Weights of a small transformer language model: untied embeddings.
MLP neurons of a small language model. Each row is named by its layer, matrix (gate and up: input weights; down: output weights) and neuron, and shows model dimensions 16-143. Each number is 500 + 25 x the weight over its row's rms, rounded and kept within 0 to 999. Numbers have three digits each. A neuron's up and down rows have the sign that makes its largest values positive.
Before each neuron's rows, "fires before" lists the tokens most often just after its 100 highest values on Wikipedia text that the model never trained on.

fires before: " in", ",", ".", "s"
L7.gate349:509463549513489509496538508496473492466466494530508516477475464507503532502502532542556451514467507500492447487518514518531497504483521492517462540509491484504466529490479509524457497501505471470539467494497475469507491538523511512509526446512478492486444486559507492470512538535511514475508478485495517512481465526510513557534472463565465514487516529498534478526495497525455508477493
L7.up349:496544530543539497501550489510543459526495505466518488498504488484503529526486468488530490453481493506491479507497515544488429486520501480546520539480490485529525511520489459517532519491514504518495483503473497509479488469486520497540525471492516508489548482500527472508493565494533490501470477506494542538540486521529475527482506463527498492485525517483474527529533517507453516499550
L7.down349:520515550499532534539556447497497502495508471495476482461450498491481516459470500486516536500489535522534475506491517521523485487473463537536489535514517510469504509490527495502465490504493473489543463465475498494525502511495525491492508513525542521521527456514512502504469481516511515501522515502504515502500484503492495468474508503519480505478518508539518494512522539525506539539493

fires before: " the", "″", " School", "un", " College", "."
L7.gate436:532484462478514543502515467499488495509509519512466470512475486562513477490481491531520516515495513534493514471510481494499527529471504506475492515444522516505475456463514507509521506529508488489493491519495560520524468516465524489517529492505463534492488495426479524498501518510551510449491499486489510489524500483472490522543501490512506517543537484587452489470497496534532500483531
L7.up436:530471493510516484442503518512483487505495497448554463524483503531482466481478490532518492501467445487511494509514511516506493524532484479485490527444511499531481521498526500493503523525482491554467499480516552510479503511491480467489486460516461485479459471476459511474497491502527488477511512498495486495472454438479539532506485478499464508545522484491503503506478476488472504477507
L7.down436:468466515480537500488518523498493457534494502503465526505479521513483521483515479530532484539485479476456456487483459460498501471497507514515526504551490496493475487527511512512488482509495506518556467509547506496517483491497435489512461520529508490493550500535534484502506511531462479504445494492480536472518534542498507511522524453538533479511436511492508504520504480432505516487445

fires before: ",", " he", " the"
L5.gate653:495461533494507535472500487493539473483530525512500500475473477506497445495499483464554505489491493522517531507454488504489507495532520470497523525499472523501488519493500479524500478509516522473463498485486501489526476523544505541503461448506494511484476522503468539556542475482486479504497512498471488489498494490514521466488524503521499470460452516561517465527513456489504485473480
L5.up653:497489467467486479467460495498428514467504508496487523463508459513482503499446515470499483500525523524531483483534498515494490509520504507524545506458491491515488486499491534499540499500469533494513540497506541511483522486502505451470470514503493467473479547534474484489451535479550504467451489493533503520516515496529504508485529528484507521468510473506542454514485492502481516506521
L5.down653:498484528480491482489477504466445470497487497523469504543521518493489507480512470551497498539526487560483449526538478497506513494513501498507511507521530508530491478479544502473472489510525468526544494528495526506486469452418481527509512515476500500524487522493514520501505501526502490486468535487480516478507495525525544499475537523496510521495498484484502495512472457507499529466476

fires before: " |", ":", "s", "por"
L5.gate174:503565522510524545521509492525545497484489498517523521530464505534455474505523475471495479463483484484533533511462508483532522500530461536449474482499484506491554535495531479462481489481518477555532501481492510500513527491514448571516477504511483503465482499525495510484454478515507531532460471453471511498501507512504476528474493495485474487522502499467511483499542483493478499526510
L5.up174:466508562534518514519503501501534502514502533545505484505463491537521490492535485500477539475461514470483513477466530528507549530505521517514491478467477498471525543514540552497529492493488491497518475552473491487501513512483485525486512486501503533548504500535488484442449496488504463483495514478485488449531464497481472532495496510518524509504468494505501518456491505500490522523469
L5.down174:462528522493509516514512487503491517469547459542492515523548465522496523445539536487475533502510489509485482509527519453485487507476520495492549520505530527481496512476488511554487499460495489491497512447433494511487449508463536513483509530474488498505500514490507467485519528479490484520497531516487471506518485537541512522484538502494508463504454486454514450537513543491516495481481

fires before: " of", ",", " in"
L5.gate114:533480482496470491468524475450457493495508467511523491497496510518491531478475488525454524470490506481489499446472489521509510567525498528462457478471491472513544527489464486505493539510515476503522477510451497482503459500492533510544502545471515515518506487507480529510508495501474496476531502463510507458503498449497505542476497528467504485484526532476443490513511518495478530508457
L5.up114:514466481494536495484475510519483499491494503494471517449476509464486562453506492512425518476517496576534496446428510485472472483489504524491487479449514514523482488500525473489497528498468481481519483517492521487469522504494497475509498517493521496457514474495473489515517510507514480512546505503466491534522555498473490493484504547464519503537503507492476464511555523453500517461503
L5.down114:474496522511511468461520472463457503465502486509520483579478470514488490525487461549469449476488506467469508490464522519469543468455493512487495445475490515516488502504497497471489565489486490524505506556446513471482495487490481498500464506515487510487512491507504510493430458497499489509536506502494545529497517478509482515494495506464525485448500490481489495463505497466489465500516

fires before: ",", ".", " |", ":", "–", " to"
L2.gate603:544486501476495502517452480517520463486477491498490508517480459520464480496501520499519524497511477498460513551472484497521505541505498477519508486489494506450541512512523476534536474483568485504475547483500447522461498503509525484457536500482534514563475531515530507515513542495560485460508528519507501488491509484537498516478550533491506549504480489503493495489470489510519469532494
L2.up603:450480495551512471489528516504466525542519476502466504482547497485526515512528496539479530461526463530510454493469520536518489470507500542528470506552517500482491508469536493544492498475504501555533504478524464497501472539531467481503478476448538486507522476514501474506490480514482452541508471511437471524480510522515527503490503491496505536503516513466503527502497518505530495496535
L2.down603:459490518527494488489501499535512490487500472539517500513481461499510503441511483461527515478521491466482507483491515503520505498490493537494540506527495490475521472506514489520500498516476484513473537479505460484460495469495487480519532479526491498481511460523526574526477504531506509525490431527479488503505497497505506480462476538510531492503513485515532519480523510482524497479515

fires before: "s", " the", "ed", "e", " her"
L5.gate130:499431450474488529503474497493519493520542500458522500479477501430496529532506555520509463500517510504480505515483519501500499449515514437481479487463538521460467503474503491469509456486470524498503451454478528529489425538508537486454486486529467508486446537510462530540516474549449510515502505487488504479480497528516504498509504499514481503522442491512501493532532499533500497512526
L5.up130:542506467494479571467525535486513502500494558481480535497527501502500499551447497464481487514525523487517531508474472553507481521535487485503507480507538562511494494445520509553496479497474454506502482528544543544525465489470518509487491537525468465515472540518459497517514463478524453495547528492453528510491489498491484525507506486506487511490520474465534545486513517530492515481477
L5.down130:515517525505546549484538490475502493485464514494511473523491513497510460506505499427472491501483532500513485504510540495533498491474452475499517505497519512494498510500489511528512468513515529454500518454518506457459490501518494521474526489493481499513505486502466487537540454446476495507531510493492439518495496513480528548479516525529511518483513516501460500544473501439481524488486

fires before: "ed", "d", "ated", "se", "s"
L7.gate280:469531512496497537513493506493499522508492541513500517506538489461519495483484460472454454497499536507534515506520531520505474543528484473455498491455494496534480534519505524505497495458454501521509514507542502518487511495466511523515486537519501495521546548522479489511546491496510498481510490477504493524501495514453496538482481505457476512511542505521512573549549511511507497503440
L7.up280:465550530511492532514538522506517488525528533501551518518514479489475536492462481494487500519509485504513488486539492502520520516512460486478520508487528517482458539575513478481528530497471492506523514504511533531528479526449477486442471524510496511518485496547487447516487521497480480488485520478500521497449490460436540490465473504522493508501508466514523545462506508507514499526440
L7.down280:481532465479495510529514551471538542493496518468476475500501510528499481468480529460496452463490490515482467448472518470504532511487517512475494506490472497478512516501544501526523510483476445505474517501532521514485506488547487495529501483502462484521549491512506498530501486477554486520506523498484488510516507494492516507478464496488518547520504497481508528504446474508527427460535

fires before: " (", "|", " |"
L7.gate151:524521520498510501463491571480520542550473501472470508552486516547476508489520472513503479501503539442491516498507525466504495520501526537477490538483514556461494502491515465488475501484516508515487470573502503502480504500527481530483433516519488516503492544515483527499454491507499573492509483462487520472486531496513463529517517502539488512512507497485504475450548483495485514476522
L7.up151:514549499466542507488510511512523477501467513466477506487487527509514548502459478490495510545461516519501515529470462492473504490508511485461515472475494501501506524470462496533506530519473526532492449479518458487487517510540498548503549476488489493518492464528498495545515543508536533479452491554519539529514515500494518493560505513481520504507517511547495466428515523508473515513486
L7.down151:502508523501554482543491497493475548528507545460443491512485500522509478507500484501529506470493490494481528484504478490473477460429554531463516511491552509513522484490477449477495531492560450492510494485535489512475480507519504521506549513512504519510502490509494503533518533484505522505471486521478507479466515506498495483527490501510452448511490513527551483493468495479493502499494

fires before: "s", "ed", "d", "es"
L5.gate284:500483492467532537516491514476526538515485529481457511501477472478501498492473502523459474503496477494529522511506488517502484480494482479493506484456495491497501483549511548556478502493496536529496492527493486551512495494481495513486478474487472484515523493563517496530510497524536481518513542499483496506461514477470536471544512551486514528492501491506484513508525524577522502473474
L5.up284:486489521446468494504528531475515458490501492503493490492520491450539497461501518474467503534508465513548490516497473494531462506489511515487476470504473490475459487518477502508502440505517543531471502505516538528489472462491453500495510444479465495521547510500531470487497497484521491542513525521458453489501490529494498438487508502521481497438543488486479501500512483494547526477530
L5.down284:483516542464470437542502477494495483531495505479531503501459501452510584508486510474527501462496503535491471483518514492522496474468501511508503534510494509535492496514487458503481498495482529514529516506504530464471518488495485487529504470511467474504559471541488482509510495540537445520501494475468499513528493507521539504508517488486510471533525472470525512447517484514501495496541

fires before: ",", ".", " in", " of", " to"
L7.gate486:497514512496509526484468557495508509470503507518510559492516500501491525512501473531511503503482499489465523515517495508457503546517516522466511489523497481521487496519555463499528443460499464492513503514500466515512538529508516468484480445487514491482486510508526529469480515505501506423486511545508495549515472464490496483511508471494544467504508488461468488504513530457503464502483
L7.up486:516483540510490484486471499485475496526548481451501471505521522508490472476528465461491487489499522499502505528484509488538505527526482505483536517515463504519499528463467572463529495473479520532503494514478496489534482507481504480535505498513507516495488566510463453498421458532518518495501522541472501486539516452485446490564506529531490530540496538510497524511512515486479483515513
L7.down486:488516487501518522471469475500509525495530515446500491527449508487521527496483487499518494513500532479495504505518460499492452476496533477507486492499483527529461457510470460532498507478500470504488497536503521503526534492539504538443492528510468522524488492471453509536490482509520487533470511509510490495437514548505491504430519495493494540501475513504498494531508465469498520540537

fires before: "=", "\n\n"
L7.gate513:495499523482488456437495481511525526506505509470517465502536516468505483483493480481511517540503532438531464494494479449489524477512475480516521519486501497481491496521536503492484473474482516534517511518495458466493492507456507517474526497499493503472472505522498534491453530523470538490513504513479475509496472465513516484508454524481516475519483516450505504547492493491510496502505
L7.up513:499470510478510478483482496516487501505480491512504533452512487538538510534448454512503457513488489485493530501499486521500491479474508518471481501521523463493478516503538516478547493468501497470530454479513516496483491516501534526517504544517513535472524492465507452494505468470518534508499538460556522472518508538518502503548516511512498499508484522535477565445524499526504455521482
L7.down513:530488498467507531490502535515487490504497489461480476494467497501541498495529540474528495482477478437444504492491526513522521516509519465499535522493525534521517493511498496488501514474489525481490532452505518507503489484525496495531494489472464510478493479500541488510556502550547468485511500540508509512472533554446496491502506508531584499524489515481540495477471490471492512473514

fires before: ".", ",", " and", " in", " to"
L7.gate385:496473562500502479514483452462509493550537514520531475459490483471517516477459537521524469491484495495500490496480487534543503482469523545481517490519470485512488514500522475532506501449492500495490501531537453479516458496557518498479491486529520519535457537526516538472541439503483516498498502513510484494541499481474466474537491514515481495500466504522513494522526438510493519499517
L7.up385:532480466475493494519527477518507528517426534459484530478511497541560525486525502486527503525475484520524523515524480504495522504514480512542480516494482472487488539489496530509495500488524507457527496516532483504502463492495473476516527549484483448452517501518512500463500486484466505497495520466464509535524472504545498505489515492514483517510495491531488496463509549500492501525525
L7.down385:488503482497527504582476487529490470489525494540505494497483553468498489501502494523532488518514511543464521509491509477504489515524545541524478504488506489475490523546492462452524454485526524476495560484511493491528553509500551491503527481518509483474458498522475478502497513516549485492486527526512495493514530465548505510496500537503520501457486516548538520497498467530520549531524

fires before: ",", ".", "\n\n"
L7.gate567:523510487547483475466482518532506460519473486508516473506503526492527502498509510473515453538480514507488506502494518506402477504464528536515503525521482495498445525498483531465532511505528515490514506493490528510511475510512495558516478498515500499503469464460487503539474532525508528495487476487493459530512512529469506512493493491490514495505528499412516454513493499471530471504499
L7.up567:518485520472500524477508522469521543480494510513506496445526498468505519483503438440468451494494551497482529513468503460475425469465477494503497551475543486497486538446494512473544475515499532486470476504507493518542488482483536508488492522488496488554444498508528532532447516512493515508499536469474484508491520509507469510505526503546492509458527595479506505506519545520471466490495
L7.down567:484509501514545493503476459506503495503519456497536472512466527467476500519502490520479532510549461505522489501504486530482482524506511476492502489489493536525473501481525504478498549526476462541523535513503536499443501500503551530530470512472531498515482531436470495499457506502514528471529542485472551476467494557514526501492455507510506504505533530432522522510493512514480505537487

fires before: "ed", "-", "ing", "d", "s", "\n"
L5.gate527:453485496471476524523491514539505472522509514499505471517459488490473492497490508487505453495496503465460517529500488501553473518536519482519470521502525507496487510490493514510464482483524528474518509503504522533494510509524495464439514514510483526500477495533522465523527494527518474444506479500454494522490483535485552498503523488522463520524451536567489519426541518529506491522463
L5.up527:454513493506470471472488511466501553577503518484520530475499515500478501534451515522481481484526494510497495525469477495500539494498470502506496540465507506516487479523497469495489493485530466511521487521555527578502455524463492470475506529519522461476503553521460454557502529507520525498514501476481477518495463476462476485461533501527510544499495436495464542479550496543508492473471
L5.down527:440456544475462505516474479549517499480491494519538498509525491493518553500491500493543462479497521465491534457481517483561506497515487516504494505487469501492524521489523484491531562493522456513496488513474476455495491475530528502550490492506464487443506488570511495536521468508527458530493495508480519531537508470520507492520485463502481525510533497513527508473474495537525505487537

fires before: ":", " |", "\n", "N", "=", "–"
L2.gate174:479489499480514511492518506540474505529460540509478527480530461484455458514528515508522517527515499492492492541491483490473509507469477505481498501453484514497502529498494513472487524490487495519453490510507509515522518485504508488490539486547484519555487461514500501459520506485500535510506534472489502482506520491501468463475488508517473463436523491536521491478539477440526494474472
L2.up174:470522525503501554531519497535483498479495497491481532494500501503500513545529506469489508512497504502491457502523517520521482508472504519476498510462518479548543468447469519478516539509505564554486490509481535508475536520544471518519522539522505481514521492511517502513521534509510518489510475489495526521470487513481479524500511458518450444499506472498502483541484500503515525483503
L2.down174:494509501496498491493554498509507521488484504528513522493425489526467478513522496476512553509482500461492493525522484483522478510489493479494522529496545524521500526529498512467472460417503483459459483467476532521520462508502503513504499486504490511490457488499532525518516545500493502518526460525490520535531517491497497548484497489500517506478485527478505477508547471511525515499493

fires before: " that", " the", ",", " it", " in", " his"
L7.gate464:511448509487447511490502532488489518486476462532467523491518533514493516534524504519505468496491499506511515484506521498521476472461504529504434475492487501483489527538485550525508488468473503499517499519525496524533540526531497547485468482509492497506506486491486511491503485469479514512463515466481538456521509507488497480512463489546514552488519508468497479522539482506498498466482
L7.up464:553491503445471534540513511473529516514517525536440470468551524531518465531480507523497450498455535521500494496537507505492514500489501484514453489490511481485490492543547531539487526472515457510507490539486468482476497531526486547485519490502488494517490489476518477530474509450489514463514517493495533489499519504511469487542484475515468494476467526481495506489486514470482535535484
L7.down464:504501502492426468509544478504490538546509516525529467528454513487496495524512477475475471516507514509501489510512526454523484518568486510492515502545534496505479541495547535467480486532523510486492523505471476494533485490472479531555474490509495500495517526475486470481439501498517495481500486495475503506483460467516518509489491479467472526493475501538540547511555505481486500490536

fires before: "=", ".", ",", "\n"
L7.gate386:524494526526503528538498513490470488534507475497516470499507486476475448516473543566524467508501520503500467486494481482476463513514474531490538454500484545509494508523498473526513487520493504502552509515492461484503439478481502495554515515529488521485511475523466500461510495463526499506488459485495529491478563463503517463485482462539490502521517526504504511498493475525501502491515
L7.up386:494485526512531467554512496498495512571529498500522513499486526560524528478486508511452474526477464463521499477529514500482478509476454517540462477545467490512461517502502478503483487510458525512473491491503522503520468469494496479510487492528492466484501529522474482550485500514473507482479472485509498456508509510539485474526435523534509510566501499531487522484497492456503478483523
L7.down386:540435540521566467502520463520528467453490527485536486519480521480524544473436481482476551490463483508524491522481487524494515531481462492522523521494508501506539485485530516527507525486519519530500485510517484477458487495487498524503498556538503501512507524543501540520433476513545531477496469460508490527528505489541492507477490509509507482482435494510508505502527476522531487503495

fires before: " as", " \"", " the"
L7.gate62:543454449505535497498469489478520467527499503472473515456513515497477470485478519496476460546538494490514479496497517498532501511491532485502451470499505489504473496537478536512493477508498479485493469477533503473476528521526509493495486528474523510515544511480494528484443452509493462513505510449499504497490540516485521474507465523498545501503517500491466489480521467491577496500493
L7.up62:497506500508453498506499498484535470513534509532499513505481482530504462503481538540513494488484512534481504495461521447513478489536507496489497456481443526478465521548510537498484494485513486455493497469503502473484493443502490526524505483487496506502482557528505528473493509535492500514495463496494552500516495492499497435514512512490509498493503483488524487464481466516474499495472
L7.down62:545438450505540482493518526488466472511533502520517491503545543471479481510479544542484494504537536491520480474521487491502498511499503446519494479490503496509503510497496518472470485513550536468495532486465509504499536508522530515538506487455482549472501532494480480487479495505509469486508512495491511513537474494502478486489478491499496509471489493470471492485522496513525509482496

fires before: ",", ".", " of", "s", ";"
L5.gate30:484467513475515476542457498478551525510471492558444476493515468452440490522480525534515465462466499512488476490473511504465466532520484511476506477453466487494541502529525494506494522483544491491509535482477495532463465496485540500501503502486495511508497462544497531506502476513485514499475458447497485479518500460475546489529473501539473481461489538489530445501472504528528496509507
L5.up30:467520543522515477486492461482532456494498477514532481498503516453463488482517521538474455486482554478492493489481535482472506493512442504520433463517495509517476478477432532481468511510472490513493496508481487423507500467483464481524532503496503515510509526519501506516510471529448467506466477475474533495488494498501511469512445454481467468558529525491508482494494518507543513572536
L5.down30:519475576503537529469506498562468500497492478508503469507500454525477485540480542544507493519485509512519486511503535494497525472496472484515513483459508519517501480502492512536501528452501509530513511524482492471473501474498526476554469489498516475531494470504508473482495511495471478487502532445535488475512473449532494523512477469491497458487504510512511520490509496541531476512514

fires before: ":", " |", "–"
L7.gate572:452479501445534560475492473502480523502485522475515530452506434481500533527523493541538496523516525458504531480467482496538534491488497512526495481507481551491509488463480519543469523473521508526510524488503463493464465505452506527497479478488505460514526484450492513511448476508451459514547507540514510473550519506546523523486499522478521529509493501522487507483505491488493526479490
L7.up572:547484513439469459548515512461508500504487517492525472512509484546491488469512488521498501468476442454446518538528514471522492524513505507551486479461513466487516518492516503529506486459487522540482471518494541515515506497477477519511483492470508567553505544524518492507473520519503499484508475495474535499473477493537479485523516497478534495462555481502489523484466472556522502507500
L7.down572:453490506462476532509515483516517455522470519515517518514515499488499526514510478468539482496519510502534523493551469453493493536484544507469515519481532492530486518472472494488503466521456481503521499494466492492493504505504547528498527534484479464468514517522503514520497500464538504509479557500494514516497460523496490453468525492481494503484476495516539509521485505490533482519425

fires before: ",", " |", "\n\n", " ("
L7.gate184:541490509500541512484511477522542505540408505552493453491461490501521495474462536483478489524541480519458523534476487495483504533495494502528527515469479506503475487511488513546482503526503555485450479510479490479509504536521473544505488516508507453556524507507501517503471535488481494476496490491504491517499504499478472518492482550489455481512507526477515522493478467516523515527467
L7.up184:519500484505506488505511520559535488515511491506499463501494571559491548466468541493483515518484478465498525499533483474498509550509476548451518499474479517544494462437481534495497469482531461496519520524477463509503525506571522526520489479523491467496494485531537533511516542520503510481530511482471476511452517482502501494523516490518461485494500526496468486528520494515491478529496
L7.down184:537480483527502492483473495490457529516477526506504463522528532548510488485514525543485511479475495503450480494506495500465518501472463521495518518572521479520500498539502477500492483477520434500537527483495525524524502527499498520507510501472517516518526522510533470513448502536468509503509459505477525543523476485551492507529482530480526493492497491509471469486512492502511540497446

fires before: ".", " and", "'", " to", ",", " in"
L7.gate233:509522512508484480562481512541466509536519475489475525492520450489510532487498482533499497513478518505490494439544501501519501501506485485525576496476486482513490490509502530495475472437466510467531498492525494470511458497497512523508529481512527508500432523517497499483507511484481512500488507511522499442521486502481548486506515503474450469491472486459505504541497513498483495519481
L7.up233:466472489512499558499529481486515486471485528504518515520496504466484505525551499506494513511510556538469532488506536496469514541453496537543499500509503523468494536532473510465464515489508527520478538495509508512504465549504486474509473487572528507520470490508503506541489533494490544497479485488464464508514480495489422527508538481483466494488512504482509505505502459518498485501534
L7.down233:546515502492522511488502493501535487543489546522467458496475497509527505540452567478474518498477492487471529491535526500511516518433510530519434518486529500496523476495486502490549488495476498492492508493531473500492460467461490498480466551515477468515524538490513491504499479504510491466492536490484445521483474498494521463498485490478472474511519486536539512504485527525489476519490

fires before: ":", " |", "mi"
L2.gate234:545449475472514524525495487545501473504471537500499488490483524549523465446535483501510511502503524470515464475502532514488520522519531513475528475476542491478515541535512534489491511503481464522466464515499518503504482521469525547500512503516510531520478495486531497521505493496526492491511461518535495510504516512479485513475491433494473510530491493542518455528560517476502495501499
L2.up234:491478475470533465502500513495494484498472470471514468496445491449476470533507491504509508446503475543504484478468491489474495483486471515482492496497525495516506514499494477476493531513514501544477508511498503491472517509547499484488470481499561500515524495457494488489524462509526515454499453525486508536456504498481500488489522477504463475515522449499509493547520484523508526506494
L2.down234:562484447493512487506503487533475506523490540503481477525481505511497485444491494503507487506506480499478501511511528506527522501549530522506485521523535466530522457539576486532490511522520502493494526461521482517501467467482499500496470520475500534521527519501516524516457545533443529479528475509528469516533531553488494466467474497482491477489513499494530508495507494474547466441568

fires before: ":", "{", " /", " mi", "N", " |"
L2.gate448:485511540475477500474440522457484491478546541506535505528531506515474492502561483498532468457534512559506502490526512522464503490554482511475474532463504489495544483519458537519496503473535503505482484480512487514526495508425487489465503512542503516473515494532488510484500473490475513527523489502467513495460512524447518499468423483471552508498496501529514522506505494497493477493508
L2.up448:504504471484512490508501505513526504536481533470514511479480445467528491515497517510505468461494513522485450489472518514495513505531519526476494468487475502518465547501443536497534475527509508507495542477488487505511509540494483473476498484497495522497550540446504480477490479524459545491561543527486511533498532515499502533514491482467501498467507496505513496509487457544509555471495
L2.down448:497502495510487498513532497472480504539522537513497523540552460532517510508496532464505533481499456489528450476536456496482482489495495480497477470573504505511522506466493543473533475475501526482491530498513487452479475556469495495481486494500522456507523510500509470491484491540518503553512505485561526546487509486537485456500501520500498496507490524511514503474473492479531456539497

fires before: "s", " |", "os", ":"
L7.gate391:526525466505496531474474516502535431458505512546485513491534532508446507520525486511511483502489482547481519474540510444516434494541491499485511522497502506516467501507470476467467515511424498455485519511497480514471489499535490487478524537500471481525501467512528507497516475516521511536498503496504485454509438543492476520515503469524508506481506536512490529455516505517480473523491
L7.up391:531415523491485503498476492518506488518470488504469533504537483478495509474512439472532508475499529489493523549474505537517551494508500474547480534495517492508449509540477536493521496521498476554480486500477529490510471514517501458536495486527511502516504462492479506455496537487472506525535474508513522512524510518473489489543530524526528473469468493510476517512502488572464528467472
L7.down391:524519516504485461524521455529527523515508475525472515540498487514518478493535524504447515478483497480499507453466495511517507497514461501460474493517508484483531451462505541549463493473493508509485453482492477527520499456558508532497519509504492490525508442483517486518501535495487497517496506541499534549525508502501489537508508540484462542527525485506517476528487497509465482486508

fires before: "\n", "\n\n", " |"
L7.gate374:517520484545488479479514501509486500470462519493521479506489521486488487486520467482522496469486500472512522515506495533523550516533479483478506525499514488545502548513519491488491539474516499471439458536501487482497518466507475453490503485504523522463527486498487513526451555562493482511464486521504501528499495487503518483468520464457508437525453507453503437490484454501518499523530
L7.up374:473513532455475522501524499519460482461497491505486498564471474483446503469505521483529512451506489532531514462460500459471529474544520501448495491498472493454513505471545460501530474504525480483472494506530508493505528540506469511448466503522517525494476513449536508484471554483501529498496525472504502504500502459493459473480474511527477515471484510521488488470503460508477518497479
L7.down374:484508476514549504542485503491484488509514467508522506481526496475501497472483543480564477455549490479497502494489519482515497477499540498502486457520547522483522514514556476510483484502442519474520514534455572498463513465473523448505511523517500482505511530519470542500513537493528505475490468484521460484458483520452485505492469518522480518502502499463513498472520496510495523459504

fires before: ".", ",", " and"
L7.gate348:532498499533493523530507503512530517506496494517466481475500531537474467504454555441470504494479468542514529498508482536500510498551499522515500539500466530481528516521505522509544502466482505499475556503559482524499476507482485531482521494513484449490451524548508511535479495509472498517477509508508540459500464534521480460494481498523514505434474491499489500465531492513579490512521
L7.up348:504467546489512527479497491475513486496505511497474535488495529490503512467486493476529527507485467505487508475474482510504486524486501489482519467507519499518485494526517486491554467471503516483484506532509485519550474492499536496459479512508489469479449484477553545500441514447496472464487497497484508466470463533461458504498472525524555503470504484503523557455489508459477497534475
L7.down348:515487524512533482535505465498461538499513444487527502506501488515461456448506497562453481493480539492535523475490480473519497515466489481544531509498467532467530535502532527486469476544518499482502474489511472497488472502500462481469514493496499523512440515476474543453480498491485488563497515476494510539516496512485480473509530487483474493466505491506506505492434512496482459519512

fires before: " |", "sq", " (", "km", " series"
L2.gate551:537501494524499493493489545502498496514506518456535503498496497506459511522517539487509471517494532516502469504508524444486486497508478571498539517456452532498472540473469510501510494470514482504500489423495507477545465509536516484516508451539499494492503538495486517491483515459500464518503495470527486492459521518511528500517498477478526502523541516495532521508480482514530476496497
L2.up551:510498497474537465511518488491496511510512495518502506521507455527509533476520502509546509507490474491477480520491489468500512550501489521521537526526486536485471524495503493503522494483487477522502493476484496456434471479504490530482512526472468484526489486483517518504501538507504512517549500504522501518492492518538510501530540465522495460486498543510501507480504505489524511524493
L2.down551:516487496464487503510514481516505478572504502510524498493458460485473500513468476482528484460480471564465503538474460510503497475503446522495497460466489468490493496499513395493490535473486488536473507492521492543509487487493526504497519513514495486478493486525554498485475501491474527456502535480540496507505462559515508511531494471486539567460523537504510491510492492493484477470476

fires before: ",", ".", " is"
L5.gate1:497518508498516514508459467499524490475468458514479496465492511494471515464495506483490542498484442533491464483543463497525523541480489513479540484498514484449552478498480461530503508511559558446509496454486497509500419500481493471502534556478506485539484484448496484497489500514529518507466451502476485513520492502495491487487513534486480460486490507495497478532512491545514520446477
L5.up1:476548492555510519498529501488498488521490529506467464460516493500505447514507542493476486544497547451472518530510512537513518497466485485537489490501507524474478494540477514461494448474494501505458505497512513475500458518519510494473532529516520471517523524499538515534521509494506498517517503453479474504478483529502520485490500484499498477495532464476517499507485507489513475521515
L5.down1:478474515481488474516469487517489495499490498519526538490475479504498487529472495533481479504489503496480499490514496453484461490454480477537503539518500510508437499488529525499459503496462502508526512510495503474529547457533521478502509443551525528544486512544516495504522458523459533457455523493516502461472510480526458507482491472501537497492495496482503474475511495479508526493464

fires before: " |", ",", "-", ";", " –"
L2.gate440:512497538497481426490472509517514484463477533485480499528475485511511489495503452548521477502484482518505465580515487495503503520496451522463463457506513498475527496502477512514508506446507548495505511483562530492473502515473522500468465499516539509480495514529545487541467493501483513489486497520515494501518527454478496543505528517487491480490513491529539471498517495527499469506520
L2.up440:519453490504524532486495495497542473499491498504499517518516495537538523527523488486477517522493545493510446511479486496510465496529545474475464530500521494462481489539503484503496506469532504541485541498487499524485472498513477457504524506478479506507532500506517522526498532498537470496514462489512489463522476517482506466505441515515489502512530507526500451485555536491496478502499
L2.down440:502491481505447503485480514488540524494500452456468479561526470471458479490460479499540509492505533485478525484454490510520472516482485471473504504510523467493538507492473466469461493491480485499437508518552515514496516491502478506451477506500546499500469513469525480535497537496529450525522492473496461504482479522492500527479502506506478521493528518476527470481489485471526513527497

fires before: ",", " he", " the", " a"
L7.gate352:502501489495485514520493526498510458508500538487438528454553476479507483507507484505499491522483524489504463551476490486549497525516507494537504445483498482504535526497503464493515510523527503462551485470539508536504530437502550515519498516473495489456486504533488506504519498523495540543488542524493522523479505513533529521466500489523536521492513489496473452513553477529549518485489
L7.up352:503478462520532478500524501499520485510464504477485483526456538477493513489475502524492521531487514522499505520493461492574477486470527511493473525540535459503459502534452522507486508492516501500488463428461484494544556492472462479487462497505520528554501493532462514516550484490492472479455557500513488489492480458496517463468477478518534498492581485520481514494473498547497503481467
L7.down352:492510527500541463540512493485491490479518489450479562498484474527468492488504503582527477473446492492498547530510494488545470489514559504535508463505496490505478518439496494513512508513499506497487520505529483490469511529480535490483566528523504514497454528498502498498469468504501512492495477529495503506492485534463503479467518434507525525489540533510507485512443509487477504488507